Part of a small language model's weights: no biases in attention or MLP, 4697 steps.
MLP neurons of a small language model. Each row is named by its layer, matrix (up: input weights) and neuron, and shows model dimensions 256-383. Each number is 50 + 15 x the weight over its row's rms, rounded and kept within 0 to 99.
A block is one neuron, or neurons of one layer that tend to fire together. Before each block is what it responds to, as a language model described it from the Wikipedia text at the highest values.

Responds to: Size and height adjectives. Adjectives of size, height or position, often comparatives, e.g. larger, higher, smaller, lower, high, middle; weaker on color or direction words such as blue, south.
L2.up392:34 56 58 43 59 70 49 34 60 50 53 51 27 58 39 50 42 53 43 40 53 44 23 26 62 58 39 50 37 77 56 46 51 99 53 61 60 43 60 47 45 32 55 50 46 24 94 32 44 22 56 52 61 30 31 59 36 43 56 40 55 54 43 67 17 33 41 59 47 55 39 50 53 65 54 61 78 47 63 42 46 37 52 40 50 35 50 35 39 61 33 40 17 52 66 43 58 35 39 45 53 63 58 43 42 49 69 55 44 49 54 31 43 41 52 51 59 99 33 56 57 46 53 26 55 58 58 47
L2.up490:24 92 47 49 80 54 37 53 35 54 72 58 67 45 58 46 63 31 59 65 49 38 31 29 68 49 47 32 33 59 18 66 30 80 77 58 53 90 19 51 44 57 72 29 42 18 53 56 33 54 58 48 21 50 56 36 81 65 51 57 61 69 39 60 26 45 25 32 67 55 43 58 64 76 69 68 60 27 99 71 50 66 43 32 72 48 41 49 60 58 42 27 57 87 64 37 59 29 50 74 20 66 46 61 26 62 66 44 40 43 54 73 39 25 26 42 37 56 65 52 71 49 58 35 47 72 45 86
L2.up561:42 47 59 80 68 47 42 54 41 57 26 46 58 58 59 43 57 57 23 61 83 57 51 59 64 24 51 74 35 72 28 75 42 56 39 64 75 38 22 53 40 42 46 71 61 65 51 38 65 44 70 51 27 62 51 57 70 65 25 05 48 50 36 62 43 30 36 61 48 32 48 52 69 50 60 45 59 36 51 53 34 75 46 37 63 44 37 67 59 44 60 43 63 38 59 44 77 47 45 59 74 39 32 64 37 24 46 47 60 86 51 33 60 17 81 43 58 57 60 43 47 45 99 35 62 64 51 40
L2.up983:56 67 55 45 67 56 45 58 46 45 51 54 41 57 42 69 63 34 17 73 47 38 46 35 67 38 71 19 53 27 30 77 63 49 52 10 54 26 45 48 40 62 12 49 62 30 74 43 40 74 48 89 49 54 59 47 70 56 29 56 41 60 58 62 43 67 67 45 36 40 34 46 56 49 52 21 45 38 66 18 57 55 34 41 36 37 45 50 25 52 18 22 37 77 54 67 56 50 69 27 36 50 49 58 38 70 36 58 55 42 62 49 62 40 52 62 35 64 67 64 49 56 51 37 26 36 58 54
L2.up1000:36 43 27 47 30 51 60 48 39 76 48 59 27 64 64 25 62 34 37 87 40 90 45 34 60 07 66 50 37 51 61 40 12 52 56 55 56 51 25 51 21 55 47 65 66 45 05 38 48 74 48 34 59 52 37 27 65 58 52 72 54 53 51 48 24 36 52 58 50 13 57 32 69 73 41 44 45 36 51 67 66 50 27 53 72 48 54 59 83 64 31 14 43 63 69 57 46 34 47 54 62 63 55 56 49 82 47 52 31 64 37 37 48 43 47 55 63 54 50 41 62 47 54 37 59 46 74 23
L2.up1068:47 48 53 36 68 56 56 65 54 31 45 50 22 34 42 52 35 69 15 47 51 66 43 07 48 51 73 54 41 53 61 75 54 72 32 41 27 53 48 39 38 53 40 69 45 32 74 32 40 55 49 60 73 55 40 57 53 47 46 37 62 52 69 60 72 21 42 43 40 45 56 34 48 46 58 68 56 29 55 18 32 72 62 49 56 77 42 47 40 45 76 59 34 63 58 47 58 63 72 46 68 81 83 49 61 60 03 75 36 62 65 63 39 70 45 53 57 71 50 41 56 50 60 56 44 12 42 55
L2.up1273:38 53 64 62 35 65 27 62 26 75 42 66 48 33 46 54 86 56 58 47 72 46 41 54 45 31 50 64 45 44 27 42 34 62 40 54 53 34 66 35 18 42 43 27 53 54 52 65 77 38 67 54 57 37 50 72 49 53 45 74 58 66 36 53 66 44 62 41 36 33 64 60 36 86 60 42 40 52 47 68 62 62 44 56 25 33 39 52 41 65 42 52 63 56 73 77 56 47 29 14 33 53 47 35 49 58 56 59 49 45 57 44 40 67 47 61 66 46 58 36 72 44 53 53 55 24 51 51
L2.up1411:40 25 54 59 82 57 47 34 19 59 59 39 44 41 49 49 46 83 57 47 52 44 29 26 32 34 57 33 65 68 24 62 43 63 49 72 70 43 44 54 66 44 39 50 62 49 45 31 28 62 50 54 41 61 54 34 41 43 28 31 69 44 53 50 20 33 58 47 57 58 68 67 53 30 48 46 66 56 90 37 60 51 71 56 88 56 28 68 81 56 36 25 64 20 46 43 41 48 44 40 47 30 62 45 33 74 34 66 63 57 70 49 69 32 68 58 43 59 67 65 71 52 38 43 47 37 41 48

Responds to: Table header cells. First token of a cell in markdown table header rows, just after a pipe, such as Apr, Silver, % and 1st leg; weakly in list items after commas.
L9.up10:53 27 47 55 56 45 37 51 43 80 59 81 67 60 53 60 71 65 58 10 49 43 42 64 56 20 61 28 76 65 49 61 14 54 34 33 37 51 44 37 68 32 46 32 47 71 49 64 64 49 52 55 64 52 78 53 76 50 76 48 70 27 44 28 50 56 20 46 53 67 48 44 55 71 42 55 83 40 39 44 67 41 52 42 25 34 71 63 50 44 58 57 68 16 96 66 42 25 64 41 53 46 63 33 45 34 35 35 42 48 47 45 58 51 69 30 54 62 27 56 44 68 53 29 67 71 42 53

Responds to: Word-final plural suffixes. Final suffix pieces closing a word split into tokens, mostly agent or plural endings like -ers, -ists, -ics (Workers, producers, Critics), also name endings like -ton.
L9.up86:46 66 35 69 74 37 84 84 47 71 56 25 58 42 41 41 60 54 46 66 39 42 60 36 51 51 33 60 36 58 50 37 41 71 49 35 38 47 68 61 47 38 16 54 47 30 56 42 49 40 55 53 25 51 54 51 58 35 37 46 40 42 66 30 68 28 31 62 89 55 52 44 49 17 44 43 44 63 52 67 44 52 27 58 39 42 49 55 49 53 34 39 38 66 36 52 61 38 64 38 54 53 80 56 33 51 45 29 73 57 45 58 53 06 49 52 52 23 29 58 31 29 49 49 55 62 57 53

Responds to: Degree and rank adjectives. Adjective stems of degree or rank, often before a suffix or compound part, like high(est), high(light), long(est), best, top, low.
L7.up3:47 47 55 37 59 41 32 45 29 46 68 10 73 40 72 41 55 50 60 29 45 54 52 50 29 77 11 25 75 14 35 66 49 59 50 53 44 41 72 42 57 54 63 56 46 20 72 69 67 38 50 54 35 69 27 46 20 61 61 63 51 52 68 62 62 51 58 50 44 51 56 36 19 66 55 44 44 26 34 71 36 51 62 55 51 16 60 63 49 34 47 46 65 50 61 25 62 39 51 56 54 25 86 65 67 55 20 29 76 76 24 37 65 40 41 39 76 70 62 40 61 48 60 60 25 43 74 50
L7.up123:58 72 40 57 55 63 46 46 46 37 37 59 59 56 53 63 49 49 55 48 42 58 57 20 52 50 50 69 35 31 51 52 50 64 47 16 32 35 49 76 28 35 83 62 44 61 64 39 52 47 45 16 28 49 44 57 53 38 62 38 66 63 32 66 61 40 24 40 50 26 34 41 60 05 61 33 75 50 47 41 45 84 60 25 66 28 39 67 44 54 68 72 38 52 45 25 36 74 78 45 68 28 64 62 33 49 24 61 62 65 61 44 42 57 28 35 41 45 51 28 73 59 64 49 70 41 93 31
L7.up211:43 48 52 46 34 68 13 38 54 53 56 57 47 20 20 43 31 58 34 51 66 50 55 45 52 44 50 61 50 58 62 55 55 41 56 89 44 18 44 33 49 45 26 48 48 61 37 48 71 32 45 50 10 45 47 68 34 47 73 42 45 50 16 64 60 58 52 51 40 51 48 49 46 21 57 69 69 22 35 47 59 60 32 23 55 49 37 54 42 49 29 36 61 43 67 57 41 39 57 14 53 76 38 52 59 64 51 31 66 35 42 30 47 44 41 45 42 61 33 50 51 63 48 64 34 21 34 40
L7.up374:54 52 73 53 38 30 69 50 12 39 53 44 56 58 47 45 58 69 29 39 34 56 45 35 39 73 50 50 57 35 47 39 38 66 68 35 38 69 53 21 37 78 80 53 40 49 49 27 26 43 28 32 56 65 58 67 65 63 37 16 38 60 39 47 19 41 49 57 20 34 58 37 50 52 33 70 44 23 44 61 47 54 28 56 58 57 50 47 47 47 44 61 36 57 52 57 57 60 29 40 33 71 51 58 53 50 66 56 32 47 53 68 55 26 42 46 72 57 60 42 50 45 35 32 43 62 51 46
L7.up733:64 43 55 49 47 63 50 69 54 32 42 50 99 48 16 26 62 72 51 51 37 40 54 46 52 80 26 36 59 56 54 43 76 53 32 44 43 47 48 45 36 25 53 34 30 22 50 58 34 26 56 57 56 31 49 35 44 49 61 40 68 56 35 38 49 46 68 42 70 50 63 30 77 28 62 37 61 16 38 63 44 28 63 44 72 11 52 65 75 43 39 40 30 47 56 22 52 42 37 28 70 60 96 59 62 40 53 42 69 58 39 66 21 46 68 55 50 61 37 41 52 48 61 46 33 42 54 33
L7.up1103:51 46 73 49 48 30 63 49 46 47 35 00 61 61 69 49 61 81 35 69 43 16 26 21 55 58 77 48 38 54 39 59 43 73 44 10 33 37 72 62 56 52 49 44 64 31 58 30 70 19 53 60 35 51 38 35 66 42 67 53 26 68 49 73 40 47 36 58 32 34 46 62 58 59 59 50 37 32 44 67 40 01 56 54 79 47 65 43 84 42 48 50 34 61 80 13 45 53 73 49 12 64 59 34 49 35 39 65 42 55 45 72 34 49 52 51 29 76 57 52 38 35 57 24 39 32 63 41
L7.up1477:33 54 47 21 48 55 47 69 61 89 83 44 60 25 59 63 42 76 52 58 63 34 34 49 60 63 58 41 40 33 38 64 44 50 65 75 50 33 67 49 28 61 47 49 46 49 34 40 52 58 43 66 44 59 27 36 38 38 63 60 42 66 48 78 72 73 62 25 71 58 67 63 21 59 43 63 61 34 37 61 35 40 48 38 35 68 49 69 38 41 20 32 49 58 64 15 41 28 59 48 34 58 62 78 37 71 39 59 60 21 51 63 29 57 54 36 91 61 49 46 78 66 41 71 59 66 50 36
L7.up1511:56 61 58 53 56 11 51 72 13 37 26 08 73 70 76 60 33 54 37 28 51 39 38 83 72 46 35 33 33 65 21 67 67 50 56 37 57 54 64 52 59 31 71 65 64 51 72 57 42 30 64 40 59 60 46 42 48 55 69 59 51 35 71 74 51 56 20 48 45 40 49 46 32 37 45 39 58 37 23 80 53 53 48 78 59 30 58 59 48 62 57 44 57 68 54 40 71 42 38 64 62 73 44 64 46 30 49 42 54 46 59 45 64 22 54 44 45 55 54 58 49 79 42 35 83 61 68 53

Responds to: Wikitable header cells. Column separators and blank cells in the header rows of Markdown-style wiki tables (sports standings, election results, episode lists), such as | Total, | Notes |.
L7.up9:53 33 64 56 49 38 65 45 90 47 56 84 40 40 66 66 63 15 41 33 45 52 68 56 59 39 68 29 38 78 75 42 46 65 51 88 58 41 38 53 75 62 76 30 59 61 53 32 51 48 36 48 78 50 34 44 39 45 56 47 58 59 46 45 49 41 34 49 47 59 66 65 38 55 60 27 75 69 84 45 42 59 51 52 61 57 73 59 39 27 25 52 61 39 50 46 56 52 27 71 54 61 38 73 59 60 44 39 35 41 37 41 66 34 51 27 48 27 65 50 61 51 66 57 49 47 26 53
L7.up293:39 65 66 69 48 64 08 31 51 55 60 41 56 44 53 31 29 26 54 41 54 34 60 66 39 63 49 79 55 49 59 56 43 47 74 76 48 52 30 52 62 70 40 39 40 22 37 39 28 50 51 29 64 49 64 75 38 37 65 48 44 58 51 67 61 67 45 38 54 56 48 37 59 46 55 46 63 47 75 45 55 47 30 35 47 36 50 30 32 48 47 56 61 38 40 59 64 36 79 55 68 46 52 34 36 47 45 62 67 23 63 70 45 52 66 58 57 54 48 60 51 65 56 68 70 43 61 43
L7.up385:42 53 29 67 58 43 44 45 60 53 35 62 36 53 54 56 64 79 61 52 46 57 63 40 59 57 44 33 68 46 62 11 63 53 11 44 69 54 41 24 42 35 33 36 61 34 47 76 76 30 65 62 72 55 43 55 24 71 59 47 62 63 67 39 42 64 66 61 44 60 32 75 57 45 51 51 45 41 38 48 27 76 53 37 38 30 45 51 74 55 65 61 08 72 50 59 54 51 50 32 59 35 67 29 75 53 41 58 58 51 62 28 40 16 71 50 68 35 56 41 57 43 39 30 33 41 63 49
L7.up909:51 45 64 39 49 59 64 53 51 49 03 48 61 86 41 34 54 52 57 58 84 51 56 38 64 51 55 51 60 64 40 35 60 42 26 73 48 58 41 47 29 50 24 52 24 51 43 57 54 38 45 50 57 55 54 29 69 34 67 41 55 54 66 49 33 32 55 71 27 83 46 38 56 53 44 69 61 57 50 48 21 55 56 31 52 56 19 87 56 53 58 43 52 37 68 59 41 40 46 48 28 57 58 68 57 57 41 61 30 70 53 38 32 43 49 33 47 36 36 63 44 55 14 58 26 53 51 47
L7.up948:60 74 59 69 53 43 48 42 44 49 42 65 41 52 30 58 78 38 55 17 18 61 52 19 78 26 54 62 35 29 59 60 56 77 49 55 55 42 54 47 68 51 37 50 49 57 54 21 37 60 50 66 43 70 37 52 23 44 35 95 65 56 79 43 23 88 43 14 61 57 40 36 37 59 55 52 63 59 59 55 49 35 88 51 38 45 83 86 65 49 69 66 51 49 64 51 29 22 52 12 57 44 61 65 36 47 35 40 68 57 21 35 18 71 47 41 63 41 46 29 59 44 56 56 30 55 43 46
L7.up1189:47 53 45 47 47 44 45 26 53 64 74 50 49 36 34 57 65 49 52 63 54 39 51 52 62 15 59 55 28 40 21 42 46 58 59 74 51 57 28 36 61 97 23 26 58 41 47 30 31 46 47 47 37 50 77 57 46 58 33 37 39 66 41 49 35 51 52 49 64 63 33 65 65 64 47 48 76 32 45 51 25 53 38 33 59 59 69 82 30 79 55 32 26 52 65 44 45 70 31 31 50 39 58 77 30 41 60 68 70 56 55 55 20 64 31 48 58 48 32 54 38 51 29 45 48 46 26 35
L7.up1276:49 52 37 67 48 48 15 63 36 90 49 31 49 27 35 53 70 47 35 38 46 81 57 44 59 67 43 20 58 34 68 55 44 65 54 35 44 46 54 58 29 49 36 59 44 66 54 47 67 41 36 39 65 46 50 16 23 33 53 47 57 34 66 71 46 45 52 45 49 32 47 43 49 57 47 37 52 35 43 71 57 47 24 38 27 60 68 47 42 21 34 70 52 40 69 45 42 65 66 50 42 48 63 59 58 61 54 69 44 46 53 42 40 37 70 60 50 52 71 20 56 59 69 39 43 47 79 26
L7.up1311:45 43 24 52 56 33 23 37 45 68 72 52 54 57 44 60 61 52 35 50 48 46 43 27 48 59 66 34 26 66 72 50 59 52 64 45 61 48 55 44 55 50 50 62 69 70 46 56 61 18 70 56 35 68 29 39 51 55 63 60 31 41 46 78 20 53 45 73 30 48 39 71 65 59 33 53 55 47 26 25 81 56 40 29 20 75 46 48 72 21 74 73 57 33 71 40 60 52 75 61 52 73 56 60 40 76 68 65 59 88 42 40 57 43 33 63 67 18 46 55 32 84 52 25 45 55 32 27

Responds to: Plural collective nouns. Plural count nouns for groups of people or sets of items, often followed by of or in, such as members, teams, games, tracks.
L2.up91:56 49 38 45 56 52 66 68 46 67 60 54 66 51 34 43 51 35 48 52 47 34 32 39 39 49 60 54 47 51 17 67 48 57 34 46 54 62 68 35 69 65 46 47 63 40 50 66 55 80 64 23 45 60 47 60 51 71 35 36 49 16 51 61 63 59 45 27 60 32 73 43 49 53 26 64 39 71 50 45 47 62 23 13 34 44 30 61 64 57 39 40 25 48 51 17 46 66 61 56 63 48 48 41 56 30 35 46 49 32 66 22 64 23 60 43 71 40 51 46 70 50 60 47 53 59 67 65
L2.up160:53 38 50 47 51 61 40 64 61 49 27 66 51 39 18 18 61 38 57 73 77 37 66 23 42 46 49 42 55 38 65 52 27 55 62 39 51 30 28 55 59 64 18 57 46 49 71 52 54 59 66 19 27 49 61 75 45 28 50 58 22 20 53 38 76 54 68 69 36 52 48 46 49 52 46 67 60 39 44 54 47 73 56 27 43 74 43 66 56 37 29 53 54 60 38 58 64 56 14 48 56 47 72 59 87 45 19 27 60 25 47 41 70 39 56 59 43 47 67 49 40 72 54 47 13 62 16 72
L2.up178:69 45 24 48 59 63 36 25 61 51 41 32 29 79 53 53 33 33 76 52 39 71 59 47 36 44 70 65 57 61 64 48 28 64 49 68 38 55 36 67 62 52 67 57 51 33 22 23 59 54 49 61 44 53 37 44 44 50 55 37 47 38 56 39 32 49 41 63 30 69 60 54 26 55 71 61 35 54 53 54 42 54 46 23 64 58 31 56 61 55 36 09 48 43 44 43 55 39 48 33 35 32 77 61 71 47 56 55 28 29 49 50 36 58 66 53 46 42 43 67 67 44 66 62 75 22 69 34
L2.up280:56 52 49 64 45 71 65 31 61 51 63 42 84 44 61 58 64 33 50 42 76 80 60 28 13 34 68 48 52 42 57 64 18 26 42 60 82 25 41 33 68 35 43 32 69 52 43 59 99 49 45 37 48 60 64 40 53 22 49 49 36 36 60 53 48 53 47 34 34 56 61 64 36 54 36 47 60 79 69 68 31 55 13 35 57 65 53 75 52 55 58 45 81 43 33 27 63 57 74 39 46 50 47 66 91 39 20 38 38 44 61 40 42 40 48 36 59 56 53 81 39 49 64 59 42 47 39 51
L2.up366:44 51 54 48 27 39 51 70 36 39 70 40 49 51 62 48 58 50 48 57 66 33 58 48 10 46 39 28 69 40 52 52 16 59 58 42 51 26 43 39 80 33 50 69 44 37 67 37 73 40 56 33 22 40 47 23 23 32 51 47 55 22 54 56 54 50 42 51 32 08 35 59 52 34 68 46 35 41 57 55 57 43 61 40 30 65 53 34 42 47 07 46 58 69 44 60 65 48 62 71 54 49 66 61 66 44 59 32 30 58 64 70 38 31 62 28 32 42 31 32 46 37 46 46 42 67 25 48
L2.up613:53 51 63 43 27 63 44 29 20 43 33 48 46 32 49 54 25 41 35 59 89 41 27 43 34 49 70 71 50 26 56 72 46 57 57 49 51 59 53 24 42 34 56 64 46 41 58 85 48 64 20 36 61 50 24 24 73 52 35 23 58 26 66 37 63 61 49 67 34 59 54 61 67 54 45 58 65 60 65 39 40 33 35 42 59 50 51 76 85 52 32 44 64 30 48 45 58 51 51 37 54 73 62 50 62 66 37 38 75 30 83 87 60 60 83 40 63 55 37 48 63 56 65 39 39 54 59 42
L2.up1050:52 26 53 50 66 61 48 03 48 59 38 79 64 52 51 75 60 24 35 58 72 47 63 34 62 54 61 61 36 27 74 61 44 68 43 51 35 45 31 21 38 66 50 29 53 59 44 65 93 61 66 51 71 74 50 59 38 35 81 68 34 27 78 60 85 50 50 38 58 74 40 47 50 65 43 31 80 62 62 64 20 44 68 33 49 41 32 76 42 65 38 63 53 62 45 52 35 49 68 62 63 65 51 68 49 36 40 41 48 43 49 43 47 68 50 50 76 34 40 72 55 47 54 50 51 35 52 71
L2.up1531:39 27 46 54 42 59 48 80 16 52 59 47 41 68 64 47 26 40 57 53 34 59 03 67 42 54 52 73 54 19 69 58 99 75 78 59 54 44 42 28 52 10 19 63 34 50 53 11 70 53 33 39 57 40 64 35 37 56 51 28 71 47 61 39 81 46 65 45 49 28 55 38 45 74 47 64 62 36 71 70 49 33 54 34 35 49 69 53 40 54 44 48 51 69 48 47 24 50 82 43 21 69 29 42 33 54 41 61 41 41 53 20 43 62 32 24 43 49 37 55 49 71 53 63 63 41 49 53

Responds to: Plural word-ending suffixes. Final suffix pieces that finish plural nouns, mostly people or groups, as in support-ers, view-ers, custom-ers, music-ians, Stud-ents.
L7.up61:51 53 47 49 53 88 74 30 65 48 63 39 37 48 46 72 39 53 32 50 65 58 42 60 79 35 40 41 33 29 45 55 54 49 48 61 88 56 48 42 62 73 61 69 20 49 46 45 57 48 50 42 44 31 38 61 54 47 53 64 60 38 59 59 66 33 55 60 37 51 50 40 74 42 67 51 56 60 45 56 54 43 64 34 42 56 60 44 49 38 56 49 47 36 38 65 67 59 47 57 43 58 61 23 43 64 43 36 96 72 64 47 29 45 18 42 16 52 26 57 49 23 45 68 46 59 27 30
L7.up230:65 55 40 45 36 43 52 60 33 26 34 47 54 82 50 60 69 85 82 62 57 43 52 39 30 74 37 33 05 54 39 46 60 40 30 65 72 51 55 57 48 20 43 31 34 53 44 75 34 48 26 43 44 51 53 41 39 48 54 37 25 41 61 66 81 67 34 47 61 53 63 78 62 59 48 61 48 63 51 26 23 78 61 34 49 46 54 26 63 44 46 35 60 36 38 30 49 43 75 69 49 41 53 72 58 34 56 49 40 32 28 55 41 34 45 34 71 44 58 45 43 47 49 12 70 77 35 50
L7.up616:56 51 60 47 44 26 55 52 80 49 72 70 83 37 46 54 82 57 51 36 66 34 47 57 49 33 85 51 44 62 39 61 50 34 35 35 56 23 54 49 53 88 37 42 56 55 61 41 91 68 39 35 31 39 44 54 25 68 32 36 27 25 55 28 88 86 52 14 46 39 53 71 48 54 67 29 44 24 59 44 44 31 57 27 76 24 38 45 55 48 58 41 52 43 30 57 55 46 48 33 57 29 66 51 36 50 44 36 75 30 43 55 28 63 33 55 69 24 32 57 50 34 61 50 34 47 40 62
L7.up713:51 18 49 68 51 62 56 39 61 61 37 51 41 58 46 44 74 40 27 68 44 55 63 51 53 50 61 58 37 53 45 27 30 71 59 41 72 47 70 34 42 50 30 45 48 59 54 51 48 40 42 37 59 68 38 67 51 37 25 63 38 52 63 66 37 69 37 51 17 50 52 92 67 56 56 58 37 61 71 42 29 63 18 27 56 51 71 50 53 80 59 49 72 64 32 33 60 71 70 48 62 65 49 45 48 51 27 69 69 64 95 50 43 30 29 58 40 43 34 55 54 63 47 68 31 55 31 44
L7.up942:34 51 72 47 53 62 53 56 33 59 70 67 62 47 28 45 59 66 93 63 76 37 53 53 21 91 35 48 40 67 28 56 47 49 45 40 71 43 50 30 30 60 60 52 33 64 50 30 39 55 42 25 44 29 50 69 52 62 33 69 29 41 46 43 53 41 30 52 55 50 49 32 62 45 37 40 53 65 29 43 56 26 64 65 96 41 42 73 55 56 52 60 55 72 48 30 32 46 55 73 49 51 32 56 33 69 35 41 58 59 46 46 51 45 35 41 62 65 55 37 40 57 36 21 45 43 71 72
L7.up1399:56 65 72 65 66 36 32 70 54 44 50 41 26 53 72 67 54 35 42 48 60 61 54 51 51 50 39 64 70 59 58 53 38 64 40 43 39 58 55 55 57 82 20 93 51 54 66 84 50 45 61 37 41 43 36 25 46 35 44 61 35 66 74 59 57 64 31 61 33 39 53 50 41 55 36 68 40 64 61 35 47 42 70 36 44 72 72 23 57 65 43 59 41 80 28 56 50 28 34 50 42 53 41 56 39 63 36 61 52 29 58 76 76 44 35 34 48 45 62 62 85 44 25 37 61 55 66 45
L7.up1455:55 32 99 57 58 70 38 40 41 51 50 58 40 87 56 52 53 54 35 56 55 20 09 52 58 22 74 31 33 42 35 58 33 54 48 28 57 59 31 37 42 49 54 60 47 37 50 76 42 63 75 29 64 45 59 62 53 56 57 50 20 42 65 54 54 35 51 48 30 57 49 47 56 58 38 46 37 67 27 50 43 65 57 26 56 44 57 42 50 37 54 34 71 80 52 48 63 57 43 50 62 36 78 60 48 45 65 45 60 48 47 53 59 41 38 72 57 49 55 21 61 32 43 48 74 36 58 81
L7.up1495:19 43 51 70 59 31 55 35 60 39 48 67 39 65 61 55 66 53 44 45 45 48 79 43 34 55 60 58 40 62 82 48 45 50 54 69 83 42 51 45 33 63 81 63 50 55 63 54 70 50 67 47 28 47 39 50 52 33 49 66 57 65 43 56 51 48 46 40 65 46 49 77 30 59 51 45 74 46 57 36 60 61 66 65 50 40 50 74 40 47 44 61 58 40 50 42 58 69 75 39 62 20 28 57 40 34 57 65 41 45 37 40 64 40 29 83 68 77 31 64 44 39 30 23 49 70 50 67